config = dict(
    rope_fraction=0.5,
    optimizer='muon_variant',
    lr_mult_down=0.7,
    decay_fraction=0.607,
)
MLP neurons of a small language model. Each row is named by its layer, matrix (gate and up: input weights) and neuron, and shows model dimensions 80-335. Each number is 500 + 40 x the weight over its row's rms, rounded and kept within 0 to 999. Numbers have three digits each. A neuron's up and down rows have the sign that makes its largest values positive.
After each neuron's rows, "fires in" lists the words (lower case) most often at its 100 highest values on Wikipedia text that the model never trained on. A number after a token or word is its count.

L9.gate793:459449488502569469448490449539527485540442525493507465491496466491538501539403538498482428462559520517479525422563490470493489448529555426507420487503441499463536529522516521516427390493472447532556551517483550536521449436570477493470538554436451462514474530537496472450497538555504494539474505547575488499506460555559545529423545522555561522486505479507489539566479445536486537526426552485518504484478557495444490474537497483518456490492475405436490435479491487564533447529548478500422446535610512503532554479503394475474452492514556509489488406500523509452582477545454556550517529492470516474469518515504494437421489488435535488478478420521469479563471470504473441480474505500452455435457524456528527540485479518542565465569513510493492502528544517477522522572533520
L9.up793:552465497507466436532458452495484522454507448507410480445498445501483502459532502425511398551488504532508525506473498560567563462540523584527542571550457490558494495488487553471538528559511466493466462482529562488417476536504526479496468503480558506505500511449501545539499487481475523470515396504512523582540550545493471595509502493542453485514551535452521437511444516429408464588495516420509532479500497487502522512453513555456577513519505543521520468557470537493511536497474507510537498518440472579516466508476486439446524523515526484523430474457426511499440547478484574556451473505494558613521472506438502508512515513569490528555599487545494452465486564519420469558494502522488511478504481530487529458513475500513490501502504566483506400459414449406489516518531541
fires in: "from" 69, "of" 13, "a" 7, "to" 4

L10.gate351:475454527500470453540457518494500561444464515463508575469493490535407521530484471549458458543477535545516529478499518523549503525467507452534524477521449521496461539496477531483490476574511467569520534532519491528562497478477542560512523546419471523520511464516518496479502526468471480568475449468529552494498555436531507497489506505493544473547478419494468438474474457506454555463397520468480484511527394534501470513477466503453530531439500486509545459500544505509493516531445451485530467483534466518504483492445544545500457456458557568516526499479466403454498522523423555484452549465599492503444486507508482526514464471494605486513510491488542578478548506547505550543449507464502507512575586567513529551559504492463510521501582505461523540498523465481350452460513511
L10.up351:513560534454533435459487501529515581474546454447431493524484467409512531424440479536426470578519540459536473512469516559512533486473488499502466449464579496630506466487472515517433405547467585519490527454513544496599381486517530351477484586422467453543525497420550544479474497521455467471474461482568459455464501549544407479498517498459558509480526491443484542485491488495528476463461518479513534451401483561513488451522504455500488559518508479533511518480481479554514526539472488515488496515522489550536536482452523475457532499549487469523508493493479437552483542522461553584539485582440535524529542483465506540516501477530588475499499543468445518502579522533481576514505488499485546517513519540426516562516516478459467487517509499432477524524541537489440534553518512
fires in: "of" 19, "with" 10, "from" 8, "includes" 7, "on" 6, "as" 6

L9.gate24:587459505508475521491537416534495535547523467466482478520532499462526579531527502510477452537497496518463490407522504489456491521558514507415464508426478564464455563479511525475518533548467592545508530503560434489546568496443524485446533473418572454514509577426475502465447509492582543469570572446446436512565468512496539564448571453489492585465455495422506491469530437468500553499530535480569523440466501511488454530489466437495488409512415446524442461533458556511474489557508480521503496498512434475489526521423540524450417463544504521556493542544496478486467503469561514503498595449467494506485459506476437514476500482542501534505437435484464460455538540552503489520504514480478530527499457515481489575489530458509462495486512511512512549509494481515517467442489556
L9.up24:481529495602492506480465481556485514571523472568472455492549457529519569466508505407562483534569524518493492540462587461464570480504553499468490500473547465491549431479423535462545465482498512472519490499578526458517515577538555469481480508453552483541602478466453556479551451487432499487496536474556519468497441490537540556461472482551516487490464569518448481535505499535588509465465480544550531491408511508463448539526531526407461502493515506466545501573486516537520520474480501479480529509565370483479560563439455524501498524531487481544430455501470569525518545446536548541481453509470497516510468494548487491495471475550563481538484496527478537460426519500462477468493557496534432458464500438547468456578536421442514529481564554506418510497513463503504486413558537
fires in: "to" 14, "of" 12, "on" 12, "in" 11, "during" 7

L4.gate114:548554560487533466549511536468531584476534503564505496510508518516486491457555529446546486466487522509518546511447373495480524536466520478486491572452491516464501458465433505481499486532488490491516475435441530493525566604572515491509524511557576542523540521465546428601499590508516522392481573525487485521400551490430504505501507494529524479472528455459549517501493525476532463426506477476486559479466469491585477517528517452436429527497547538543489500506534467472499519474477493502471501494474542447449471515458510463508498524503556444523499548505474557419485501461540470412570550487455489457512470500496443513427519482490422584490470493599481546548508454480411487524574477506520561488497481500484555490466402437521469450479434493546491521500546528509528536500458519
L4.up114:471513476529512489537527489418425568538489490600502494468536525433490476440502541527501480463485501589567557484463469442489498554376547545474467571483469498555507509504399476478533509445474495489492515449484534500503490559473512448534547547504531519466534494532530512553471546494490547462504522515563468515551459498511464412502467542494531529481502466511598511511525496530556531529527488503440498452490528495479499503468573483442478511484496540491546439460505399509474536546498471507483570475525531456499457526537491456486498430542510470463526489573443592430496426561508510480507567512497507594507466473548523473461516597521433440535515432546490482497502377491527480565543513577498466478481470512524491477549492496587489488484426548578458623522555561531502514531468437
fires in: "more" 28, "most" 24, "too" 9, "less" 6, "very" 4

L2.gate888:505478442443577471479499525434467499549484496511453485499559487489536544532461514572528485522482419469472549429524498553456491484489502574499479548507490555459487492504438435428521542518497473467484507535472427454507450527498511516470452547469483474520470517527493467566555445512447500426491494483531487532449516496554429473491573434505445467486455508591471476504441492482504515503597497509450471486454493489505524458502480497484463472525533480470440503496475469539526577528552493502558523566512491514514505525517624498483514540510561553462488486519535488449561461523551554560519538507497436563473452499464540520510484488533483567467440448539487421469535505514425532567523520562557488617475522479466574532464497544471447524587564568507433502525494470527418491536432509
L2.up888:504489522484532417558541537498518461551495533427542455493563501548525505474485504495472486507541567498532547513461502472504533537481493550449447571508530520459512502478463511521474504495481485564478474459558496491492448521469531486533501503489526541533470547481549462589471530461451513456515569467578520514496531518466518430504485543468491519506463559543502395489526495533510574527482458434471478533524534473514478479489515555528536495441533536481477550443395467481493506539476503519519551513547497450554460444497524491497463466519516537463434492557541502504528512518492551535486544550574486539459532498480511554428494530530466531506491445579511574564589537514539495525490544497584538558534532501505593518528473535522537564528440560526473464508582529484486480540535485
fires in: "more" 36, "other" 9, "most" 5, "less" 5, "journal" 4

L10.gate937:572506555462426462501482436505499504558513489522511464545526478494473497497474524490492460543450513422566471469505489500532489624509412533460554536515515468569472517446476466522591555498522512529450511512546511501552506478540480472559484470492493539566406487477534502496508493532540554535434475512503476469477525486559533477462522540496409492543493498483468521503501499445479515501459487481496548499509497520469511590476471498502471537489519523460509604479493522417447415547497519448544449547615522603472541501524433504497450532545515533471546469539502425492408494529550477514554421521505466485466458459532541500509582511503507474503503481499448512474528494474445476518457581583451530550510533508508532501478557462480452542421443563533488487532541523471405509422469533
L10.up937:548477509541418505453511480503513518534516462564589479493490528505474529598480475485499464510474567505534529467540432574496401521618509515511524540448499588436447492473517471464524447480434524575490567491441485503568443470515493473520508431486514511567493434541437484464501477521520587493502449502549541540538470449530491499473534554470488487498479434523444558470459485541564527490513558475506448533478505575623511466419523448429455523458537524468523484499463515513477573519511570514515460516507488514457462522537440532524505477544497475478481623515493529549505530541460513573573484549508491527554482564505542486431510505503534480462517495492484527498446505518456493513499572472573440506510568517555552530519516487549454550510456520492520529571508544524465461491446535
fires in: "in" 28, "under" 22, "of" 13, "for" 4

L11.gate1020:510526497461492529479565561549543436438532566542536511540524466529490514546497466511500529507521505456504534507481572567370488444490479507476567480531471435543496483404426520471505473460505566519504461508449513529477585528481545507540449452637504453512516483565564460463493475516497520474482555482443513449521501501540457545462483569553509434446568503562543528491477469441491529496546394471494455503560450528473541520520447560488492465428481471445511464499504566546552472511460490529517484514539531557452548568449480492496481513521545567542446439551475496559471546453527518512488488486486535484446434567496424461517462532576506441508524482480490485545538549539477482566479549531532519524533520534470548524460549511488495498402502543573558521482545561505514548431579518
L11.up1020:470531556464498476453463551471495491510464553488498499580516470473511532486469481495444469493494503498459444494440456498516524469461433515444480513568512514517452409438543488514468565440466505546444495502536474491442415515526509547568419439516491519506535541564520559449510427498504448448529480477468514516532488500484557585486482609494465564570472472474565450456476510483503495508539529505503549476559417457455530551584487502457440532562445446526507456480495469532547589471494534463501479499538496474476537545502488534493522423526508422518540490522455451500488486503499481480479502464470477437477517438471494496512478493570537538476535535514517504501563470444464423488516577476504398490485544479473523468456554474489545484452439536440500551499428516436494507437481522
fires in: "a" 24, "the" 17, "important" 8, "main" 7, "as" 4

L11.gate432:476475508454540466443545465470495511461495526524475511513511525504496552473483494421474495457408483544528542490495534474471569448502475540516520575517540492495454499515456491494529554539462556456486501515481494536505530439513468422550489379535418513570577439563538536442504491480505482426547493503500554481481577450532429516460534523417488526540502488496401451476581466492457453484577497423537542565551459453492480453524490581470554517489525510504449472482537452482565450465551517436538467537588529552449498501504537477527414478463513454518490401422477493530518480497469584496513512454446462470505504462478524520492451507537496577456558502471516514519562508430491431597470492523476496519438584451535510457510523403485403479521457504589499466555551527439442534520527503
L11.up432:532533462506508559616574465470501459495510471487482498478493521525492538459473529504431446489502520380529436446504543495486554503529453478514543474507543564427520559533472495559504512469436608491441484513506549488461504520499459544468415381475405484539398469553518542540493457510516477492508483474533602464571450515528486452435467583516460515505516521457484428506568442514509517450476538520536557536456530515418514455516499485437455539476519468460433427536545457592480544517479543502528530515484553565494445496456512533553488470538492503506466523544519497503502521571504527509508467600517468444508482543494468492545501481545462579425561525428488552557529426522476485544509576536435478525438469510531504451435558493569461571584462524488509487531496495457487481509526517
fires in: "a" 55, "main" 10, "an" 7, "the" 5, "another" 4

L6.gate828:523483512492520462497475531543455526462518503449526558412486537460445473537544457469500535499501522529522527547523535474514518490584477481446502483458447478534511470418407456547557538490457514482473480516528517479497469525492555463513505492471511512500526519494490429489478464501469447449581486515466499422513424508468470532473565517465531378523536519510499483525403480562522588509532492459545571578530567488481515468599536447422428457435472487570497467509478556545477458500469495483445501464460441548542510521519594503493567491519503507410509500438549482566536491536455515524461464581509501494503483546460523431545500469534592578461529497488421448526464512506550500508499489524488466439453483448558535541491477520477571515464487487477530551487437539501421469473548483
L6.up828:538487509562476523428567495466543547614492494425435546524491512446437545519495558503556487475505491448527534506515480522462453475511534522487471517465453534585497453401529493545506489537519510512475532557487456476484464532541493463497454487470500464502481492469524473483479495510538482491493480554519552491436498524539584494475475497443475491468572435563478450511545516483470524496465540489548470440458562459533488455572408559460485504544477558515571476546467543448496477506489455489436410462547494563519590467498541559509516396432511476506497447464522504591571560511517519458546589486512550553484517494428434412557536530494510508474515504503548477533452500480552526462555606531526433526482489546546473531521447490500505470540541512534558468469527456516458470481519470
fires in: "of" 43, "the" 7, "democratic" 6, "in" 5, "central" 4

L10.gate368:436424458527526449413503496529584571453538539538444549495551529406415513457538464432487534542501528524573532495498496530421502485490575538465518499477528466462531535473496454498507518429487522510497535559466501431522543460568500604468530447506557501467511456498491443492437522536534574545523447523516519514490532519511428512553475551546561518475505560517531471499520478533473502473405545554457553473472556508522505496512489475480484594450531498474488586495466549520453424469444482490503527555524562501489526499462553396531511493528498489480475499495509583551481496470522537467483554523511500569534539484459448546531442533508512544524483493475441445461548528403475517493487528525417549455443451538509534507532515479553514528457486493501471434493508610472467451469456463
L10.up368:466494528499586563579468524514431501519525496476552576565447491442554515487511506541547540516538508513420499403501441574489534540446499476487441525458445514490390443453494506484517509475497479458531509560497459458580483460498492518460498443560469581482530512457528554492447529548468468492502509566491546510526467529454480531563434521498511512457445507477531483520513520447466498505504561501489523554478484554529538526534473470476520502462473490547454427487529545553537490471518484518486495533527524456553497532511462492542519463510447430515460467529516482543532442510529481459488521501407522445461579530562495555515457453460491558465459514475548470526502504411530494520434514551500531532489441469513560443434470509524560562488554491442498537482548491508513465439569471
fires in: "the" 85

L2.gate425:509512501492500501444559485469495555505511550543514419522576502560491493471544492488419482460538555480568488529536522500511521458550439486523549496547514539469591492464508415473450435471540479503533542498454604489515466514473527475548487527469514540559487473516436485532442494507444473495500452468519434489508444501576490581524501493500531529409576483538509407519547496485520490523448479441456534475539507475488492500528501519502414517502518467503539621501519502474546498535437482525501531521466497448447511500520480483512411493531549476517513560507481569536530504454503548528514473461430506553537475485519483550564529500509498512595485490507512501453478459559559577443449589456477494561568443499464588509523484444543444522531512533588491562549474502499459528437572509
L2.up425:493480520559543532516518526525546564521474534487472426427529445549470515501484553471426476462494524503446466521514480490557566416548456519417511522508604529460519508503462461445563467496493537502601484488418488420498439514447530506492472545489483457531485529467487482436526410492440464465479481471546463493500513511532494505493529499486553513400516540555535475510508497469469545488502482462470460497581424494471476432540522491492519489550472581501579537507493511494480505544441494561505505455518475466541563458464460474503414438597548525537418592576520496544525537484533537554454480500471524500585563518469428542501525496452512545478596505501477490518457485560509521393504512481470502497520494515514533442504465547466485495571492483523462564467538513483486567533554414
fires in: "st" 28, "gendo" 5, "dr" 5, "stampe" 4, "stokes" 4, "stakes" 4

L10.gate575:528539591506551462561486522536564500436496506491496533497458430495521490576507474456458546490506606497516494468482552517515557486519518539523447539479489434542507498485555547450463477523533473441544482623517519483532508499454479531561536522443537489502452480466572461458513479505539437447534559481455534538508470479514529508474454460525472429466488510503477545485527513492502573489546387526509540520579469512504454489528499584459466470485606483496455523462465539494519440524545403551427476482533502492475526460477475526491458463415474492489441517562464469500522520450562465531535475468421482510520471475540482511527550579409479487581497537503463490497465498531528552527424521465534500438462471473526467560405523493476415463460443514576506493522480536475549533573485524
L10.up575:507444417404520538493478513506484500490492471538483394541508465485436469502463497532517527576539528405451424481506537498463492494497467510599551500550512488493516508555512512520490464501511484536527461503503512459543539488573540456495498430484448491532494541532469469476600488467553572534473474610543515415481399473516438434515497472554455433479489531465475450554476503538511446416604504516554491528544463465547523487411408471515498538481423507537462495450478499516473511440464526602495499521492538535451465503492508500504465538446508512511498473443509503449542510583470524518511465531475466577485520513528459437478471512518504457460545506488514501538542491541571537557455550512526416544520490459530593516442571507541501622445469439499481460526535549460420530457481571
fires in: "the" 28, "of" 10, "one" 4, "i" 4, "microbiologist" 4, "an" 4

L11.gate622:529445441501514569501539464570439461476553471595487544536477489502524510505437531506445481530490482524481482402513469540568465558441546498545600485557508444460508480567511533471485477503585526469467468442541485555540477511534527437518526522485471489514456498520517432479419468506535479547464519509522524509532440509489448534481487507489526495568441513469462506539558541455506529523429460455523537505552500558537492479426497463494515495523517447422513468523475527556490516434547544517466539523536497515383471444499506508504509522470506448489460473516480478560515523501450547533563489563503470461476446439506435425441512452488461516456404478473514499430566462493463468504445543502423477506471505564469513523500523489451532599523477473504460542479563496475476438510480460
L11.up622:476506480466514469520529482554476478504432454486405462491510513536489561480431475491484466528508570495442477530579552536577517524539476451533513540487551497479489433424464490576463519556522550507440526421491404543529461478494471490466509545518479545547494481535496456520499478541503520453486562508531547509497566538345461515562489486514533471507511552383534495481523546541472403451427518478521412480530512549535469479476570496534477524387518469474433561524474469515485513508457506548491541522470464516517496513448483537544457503443449552525467503524393540526474499564430509510475514535504599517489481502499540470494470556468491547547537553466497469433488521432512482566528560510505501515540515560524538491603529460483462556488442594463400453489513491461472515479501437
fires in: "a" 34, "during" 13, "an" 7, "to" 5, "with" 5, "of" 4

L8.gate452:502480470467477478478479511463524523471438436498414500553473457427511509472495475452439514477532474533426460493442503487488444469455486447537496529480540412454546493485532520483503563560444593481502525535457504473510513509541490469505535381485445614482546503519504473444536514475629531548516569483479553458516520438554531450488374462512616497440496434475519476525543588552519499507593497542491452518494532504531501515461570550477464497549480497427445562443526571426493516533501504430497523493496485495504545445538541509501516513464516467553580543527531477533531508569452508496419473459496503517559532487538533460540427496539499522562506461469479448514499503485524489484517441481500510503467514517461394544493500470547419493531523490509524542538519556410492557497560581
L8.up452:538423573482499534553524526477471477487432401482457513580520546512465542565446526510564473496494487480494416464570527477466527533571531553472522440471500451490485498528520533417470512454513538507432446533555522452531517527435438505521502539481474525541490466525475440423531546441492463510463444478485492518490449485463499502545555538406513465449422460428502498434566583572515506493481456567548507530551421564514580502410528457481498546521499460548468592489552487485477548531465485485625527516447492470571452476522488525507539599519558488572522469545530520556481476494444495584494492527419454546590426507473485455508523427518504473532517532531533489514509530466570546511495524515475458530514519479468526512481468543536462525484488528399478577524532487511490566460532448
fires in: "the" 74, "trains" 4

L8.gate546:499505427516542564480509509573486511501491509542545513457508492518501463417509457529524477535530551584467558376492480509478469486549516505477478543493511488531503433577466456497498515516461485542431489487525388419466515455445564498521504589546520498518503472572491508473495466475574506514517518500469563472536531465547399429539457525541544563497526459497513544535493508585443506485395469553479408465413507490484538506448506501483553512407510485540491494540485474453483435516515547478527516450458511526477570510485498451525518496523455536535579505496489504467545476535546526588503551416480553450475506553564552499529497502536483500495515526488475519537514510513519504430500511518536474446493565479471536505554458531448508508450499460519469474481513474496485508595484515
L8.up546:524520485523525481535579490538509559447527486545463563431531477477493515498505479538576591556496509550495422498513480506530553562512551458554555526490499516543545503434493530567515464435545576502541573464451461464543465571427503435497484486479469469565541474520519550505529482508493559472552490521530460549502536472528536447544498525503468527446517533522506503515517563475517501540530520500500508567516518558486558501486428479547507499485505459547563491505496471558478523462402547503525554457479439510526459446484404537537442555544577535534573497490577543448549502555490522486542529535614476547508472510494519522447389516557500516507562500496472502485488467530509554488460509515504519521484469481511516508387501479562494526527511501421523503533477492437488513446511506
fires in: "three" 19, "two" 19, "3" 11, "four" 8, "12" 7, "7" 5

L8.gate2:521485528506559454553474461539523550495499498516514510508481523511505497509478472571488452448451530512491490525532543498448431464538465516515494533491451523517446455551451509539430499534522529497471504573484524524514468490488565498493415419477516535537578484482517518477501527494485566392491452465498457484551556483518572504454464502473472496514533479527543439534522536467419461434495534426510518481455443521482533456523531523497479463575536471484490581434451563487513469462460525494452505473528449493558454520452498512497489433467494532536498459532432476463464459477473492445482537475485528512428523494505548468455483473496501488462406520569463530424477537418523587455499487431543472499494510488525599461453482467443459495511477494511488556487454471491486363447505616
L8.up2:487440522541420467465461515507445462485502481536540516456484414465461482475467447466496403444597410496548514569520548520567476506514576495581487513471494476455517460436465495481569515515398565548536554509486479493519469525452512534536456455459494511464406507491450505464461523576447485508447514513577534422554535460453475442539620549513521563513484487531467519540472523518470426488527507463535478473405557540472488441515529478482469518513572470464542517498456592490506484418509446560457512520507530503525496500481517523594453466520566493445484542527443468479500551485528457473447497434441449578506503513501505485537480447465528419484516552439467536483490490529459540449483498552497429500479547533494546471490524501515576518504517553524449473546418524549492470533483556
fires in: "the" 19, "of" 18, "in" 10, "during" 9, "ended" 8, "office" 6

L11.gate337:478533559515572444493517480512509501493512518546504540503419516510486470483514484471587533433565474404510464482470540485484454578491493426476568521582533478551532481507493482544483569448541530527512491485520496407533527492522357536498537389452491531438442511478543513538475524473554511549493527468519573475536505418553483468492471483480454461571448528447453565427500515441446495468441418486583552520438567465503431418484556504498479526495520527502463530462517548526463489573499560518450532497537453402486524492446464507500521548443461443485536433526450479521497464551467551477543482503466437511528523547459516507507495510467415557545550489545491449490434453507511520528442481482520471472477491442572529529548480472390495517528463522586448477542495547436527439481492504
L11.up337:556496443543464491500561523407510488565535519441542542499504558498533547451507532589453427499479506450489495536575482458531432546521513455437535506518508499513522469452512444525540519484545495512482519424548490503485451445532446510479437558481503471529478457464441453453468467541477440467563514437503589500458491579435494434510508486471448512459460549509537494457432501493441494505446470456521458515465536532544490480532526513544395586482532491475503563463569514495403516479479489521495496472599459490545515517519487498485452501509449504520489458540518537555497437594520467536529461525494512491482529508482535487490408476479531445514530485511480448494510500505538500534458584498568505602539486532522418479448558491514485589505408510474462497537499480485525527515530519
fires in: "the" 36, "a" 15, "his" 9, "her" 7, "their" 5, "an" 4

L2.gate486:487499512515510465477486493523572466404507504469514478499511541595458521380492507448603489508457473490457511501514482499441436456494523479488539504500470528514520477461540452481439477447461504475536500505586483447513457477483545496511463505532474543523551504500488514538577447482467540593485530389435469482502564449460501490471420455554528494485462515512513513504574542551465524497422510489422615439457538568508443521469530543519501498444484468422487459460414498510459463526526515467527489465568430543436428476404535550447452559532527541515470480519470503510457481455547572516527430471569528404508527559443477496543575486477467510518534510485479500466535487533438567510525563539482468461514522491535469485497459431464500528473428442478525423496535539548452484587510436
L2.up486:507519521500473484468510473509489524400507522515460472462446495568494431413544510499546530419485523518446506505521404555463521511498477444479514527425498482491458523496589530516461484432440460571488527487550499482532479524462501487475455552525482469519507542539526527500522487544578508548488488505520447524558523470542505547468472474471458541482555491421471543522528492511463449477435430551416572432465480628447439468448487520540549515477552471500467425515403482511488520496465485480528557413550502531471523451511477555542535514542571511528472494485438483478459519491509553519574380440520568457543471480541460457486474505526499467510499537525463491438564522520445545542526493493471489526422547446548510473488460500526522488467445474436544480559537566550463567552480415
fires in: "four" 21, "five" 12, "three" 10, "seven" 8, "six" 8, "nine" 6

L10.gate120:539462426512479444434475481467457475554487514485531513429436509542463454511490588530517592568537534474454490518486559495500460444439464496528431519454529530479535489436502469462503548515519514595536554492574456548491530465474541483534471504475525521456467418496491533491439562470565530454481489447508462482490487528488577463565459439430512495559532503484485474473461530442446446503476568517535535539500480574515549520544518534491516497430515453453467528432479454533541542435584469425502576451554494480485533614440494514407509458546577547510441504519501468556562443478482457463535539558440493598467508465533492510502488501532489560461505444498528468515583491500576447545448532507547514513547538535485557545458490474487459474476489502512568506477405508459449465489496530
L10.up120:474553520560469533479472512490535467471436484507560496500543471517474467588469471532462531520516528430546538484512446518482471481508482469494513523422488474544575586530464472520493546496550522449501411441468544471501537490467575527503512453500508460488547500536500458496506449486514508493541517488443538505486474505516489535518561430466525497499443478538445441509509482492588500459521429532573468573505488450540516475513482483458442488492500470517503557458558483503535508530446569588463509484538494472471445484437425473529489504539557503523533561484500505435519503393482486508415513454488541458538463530526553517494526503554631472496517451467541539537524528459476464512480491595472509514411552481465460503548468439457510530392464499542557483552544472476570456453497453
fires in: "and" 18, "the" 18, "s" 15, "its" 5

L11.gate388:570496489480547478538530522522487459473489453513492456491535495489517542566461517518503539575465553467447536458493495455530529502520523433468452497472428519586494494394527497502448469488507460459437539513551517523533502514493447477461470483504546542482519523594508451482481488446428554471503472535576549536459566456478439482436503478473469469435567478513455477465492430528559466508512449487451549550552525479565570552495544488501516525558438515551549563522417474536580536527566479522486472429499488471581500561507468577412564453529526483496506551503515489488537506542457512511460535416444511512517591437502503492429531535517497520492504481476465475548478501537431506500473461472504503510528486514526513523407408488551535508459473514449470474598510491499510463561507483
L11.up388:510493487543472483601479481497559522501471513452496458437482462511497453583462516501509510531518537521529528519529512494513538430471500525476447491458543480585465480474551478505506548543545438508466599543450448476539464487504415437540522466486498443455551484533561497539449588506497403491487502570550521467527497493561515456499477576529467561472521495548508484432423495572493451446503434467532557465480471506588427476516416494523533459576524488515479504503505566516502493573495476423551485452510488518520518448555525548506474500471503534407552476487477514551535457534511433516580501542476506516490526472505497513464561471546547494495493491477485552523450570489508539511576494456480460502491452533504548475477542547454508475481428560472447435495561528517525490481489461
fires in: "in" 64, "of" 12

L11.gate766:476571510472505460440448487441480489540551480475469467433452538447485533544434458493406557496527527565455509448510430403457563489488497503518460512507540540443553489469447543530544518486503492539560530582543526491515532488514430502509534328467524548487493426485520520468468543517482488500551494546533577481552591449484564466474466498500508505508559517464506535508489531534537481547511454569504526560537451494522554533518490524492469511542504453385528483492529525479494500494505567521525444511493449462479517449508493503502491515497508469529521554501574480516508547494392485466510550539481489500552503468493477482552557441519524525554511531468510447524502515462557506496444519558494523421570504523475553550514478516486475503508493552523482513513579495500513502460457469
L11.up766:471495516505532488499509364407445530456493409452506504498405517538522491466535429430579535467570509522428464476513492546555518494525511429494420506473463539539568452416509452507478491466514507493513570470556519474529494446537482430523569476505542500470488527498491438464498494509510474487469514403564514479550471462530530407538512558537522509519545481529535487458510579466551427581453537490487593474550443469519435524450441457470524566515536465510543524434477510535484450466580543495556434457468463464488479510498560402553512514478463495498528464536484446492469517519451453435515482521456462532514461507425516548518526481537574462461541510457547501582489502529524444451499465524436482524414458514513471503547569551459510495485494443517478499484543563444496470523518504
fires in: "the" 87, "therapy" 4

L8.gate120:494548409463499427520520466532478498466538577524489518500409494470425486456474511562450488514524476431499519445561551513520527475512531481516457423543516485426416492518533482489462526530452421509459485519459502550496518477504447479480504522505512471349517580465631478462467539546502534547474495531532488505548565481584487548448486423482475475409549478617519486549492482493612500458526510504480544476518492460468535438489468566507526509496533509509535559458512434548486535452486529480503527519578514567519520462495603499525546507532457459478470567541513459499526481554489463441512512500529527501514486563514483456554533460503484490542436489499480459517495549479492508543487511498418537432576554531483526468536516465524489513476485542431521498486527524498514464498515491
L8.up120:528504530503559516492503487503502533524464510552482497478475540553536527532464548487462465475500462485575528520470515524470526490474506553446473515466489541491508490503560545489489523586507461501489515525474589474514506453573562516493531383471545544568514480561535477447495540485442520485530523508517613455472532436578527535483495527557534464473491469479541448467534486415540602489466586523453546511509458544550520465512521424462524520580496453587537404535496536530550532478582555497507517514523449516516412558477446546546436468490485518569509521493482476479609476476451489533495571457517378541541497518441550525515426491462513509537547597574499460544518464432518528573473515491527423473487440491443456491484557464493561469467453554465549550469507512532538493529508477
fires in: "the" 70

L9.gate444:429499489475500527545530465433466517475511544462486486542540501547504532467429492533512467517507427457531501491539483485459557528494567474511504498584499457480505444426467382446421454527437441517541476570495513480473495486501437484449535442480505461507484498521537509543506464504545470403540501491503458560516479462472478520528544461535491432535418426421396424506576596488526485524514523444478511486575457523491550484495537478494475438523459434490518507525485479498490467513493513479477489439480522488459517540436518501517510524515489530538520484488475486439535439528537546541540578550481495507508526511434474450488551531493491493476492467482573501529566445490460475530514455552440501514530510486547488450539497420501531510553481533449472456494567502464443411556404450
L9.up444:515448536473558524485572491445434585475516482529491516566538573501486466512529557513479422560501527491440564492539527431507495555513432495449538443478445461502517553540480547458548517510449470535547531470527537447439522515511491463520452470465525530457466536514559481570521461478532469474525520487503489513450540514502493518506556447539518437487456508460489410490519592457474483566468522558501531470438515526502546566504511515489505489429486396566466511432486476443422455523490433480465505522462515551536509553444491454482474497457479522589580552545452466509501479533447559523504493558528459484473496500443490533514496522413511512456534569497536466513517417497516482442548468568480552509491400505539481481534482417591494490522405548529467435553547458514432479554440489
fires in: "of" 52, "at" 15, "about" 10, "approximately" 7, "to" 4

L2.gate421:445515494554443497487489517432516532437560558534436445519548490569399409523534425507494571491490503485548499554541530517443436564534482483501543460523512511492482427545495512509518494500424480466502517516470543554435458522415498480547424513475431479481567487452459452562496451576451511452477492502540447450470493495510550491547536499476581524517513588455561495444486588447453564552517504473464535565518531464486528476509525464520500450535498507493511563464549564492520479429510468498437477507506469469487506454455568526518542474501530514479514582474492527530576491517499480509485492487559530499477526402612539500456523541526549468532516513534493513498561492507463483493512450485505506529423451479540448502588550464498534497597459514551510542512479519485479568407514522
L2.up421:479516493503543497479501497448499544538421645505490479431510524554513537481501505503490495511515501495462485477515462501542544435451498467447493503528518526502552572446464469542480493537438484542506559423430494513438553454477432465454511503528472512482571469537550467534542448554510511493534535481532419523606520540582483510489463504523488590474483479523521488538504526545529504493484545479459594451452513490471515513532455444485482416509466508557487485440527540532532577461521425555488473535432561582411433456446510484543481557492508470526428542397564500454483576528437546429569557487521480573558498524481476471516568495513481514426566489485501545504468460493525464543488561470586525471519551519509513485526513519499487560438534508458518525531526510408438477509493591
fires in: "st" 28, "saint" 7, "stampe" 4, "story" 4, "stokes" 4, "stakes" 4

L10.gate352:543505454411511395436473497560480471489501455530495552482470567479461431465554536451426458527526533526505545539522493481415507528433435401503531560581508456488509463491466431564523521412492465542480566566529508531416581536490414513532475387469480526468465448522497498531533538516444454503599612486530505509497523419486507482468473481538461501515559530551487459541490450504530488493499449537484505521520483537504516510549529527510458494567516515492508494510472526467506519453482499488526559543531490511435515563491545529498510528542488544461581537526447490510536469503503505476472422514469494558478521561513475518536528486482499519518487506468543461567501505487472477542467501528514479420546528481519520541507472477495484451521478545452496530465497532484536439568522532
L10.up352:600566545444594496531482493593510443532519427540529493531506521545498452546520494518480494520492490559440442469576554499504542480500443554532475509467556487511462513466551521505498610441526480552552572473539523475506526515484525518459472465495526543488505426515550444527423502495472502532499575548467517508549548442592502483507469477540479450505517484539511541458442494463512491484544487515544530504468469543503509485543509479501436495541415464506490484427521467561460493547547534545488467479629500474489461471580526511507465479486552523454456560530537494520503533500503469563495480422469502494508493537457509521518460524504500491574431506456528515541454472535417501559484478529416501500574553434581567503494497486531434514418518544477475513466548496438499404508519509
fires in: "the" 70, "s" 12, "his" 8, "her" 5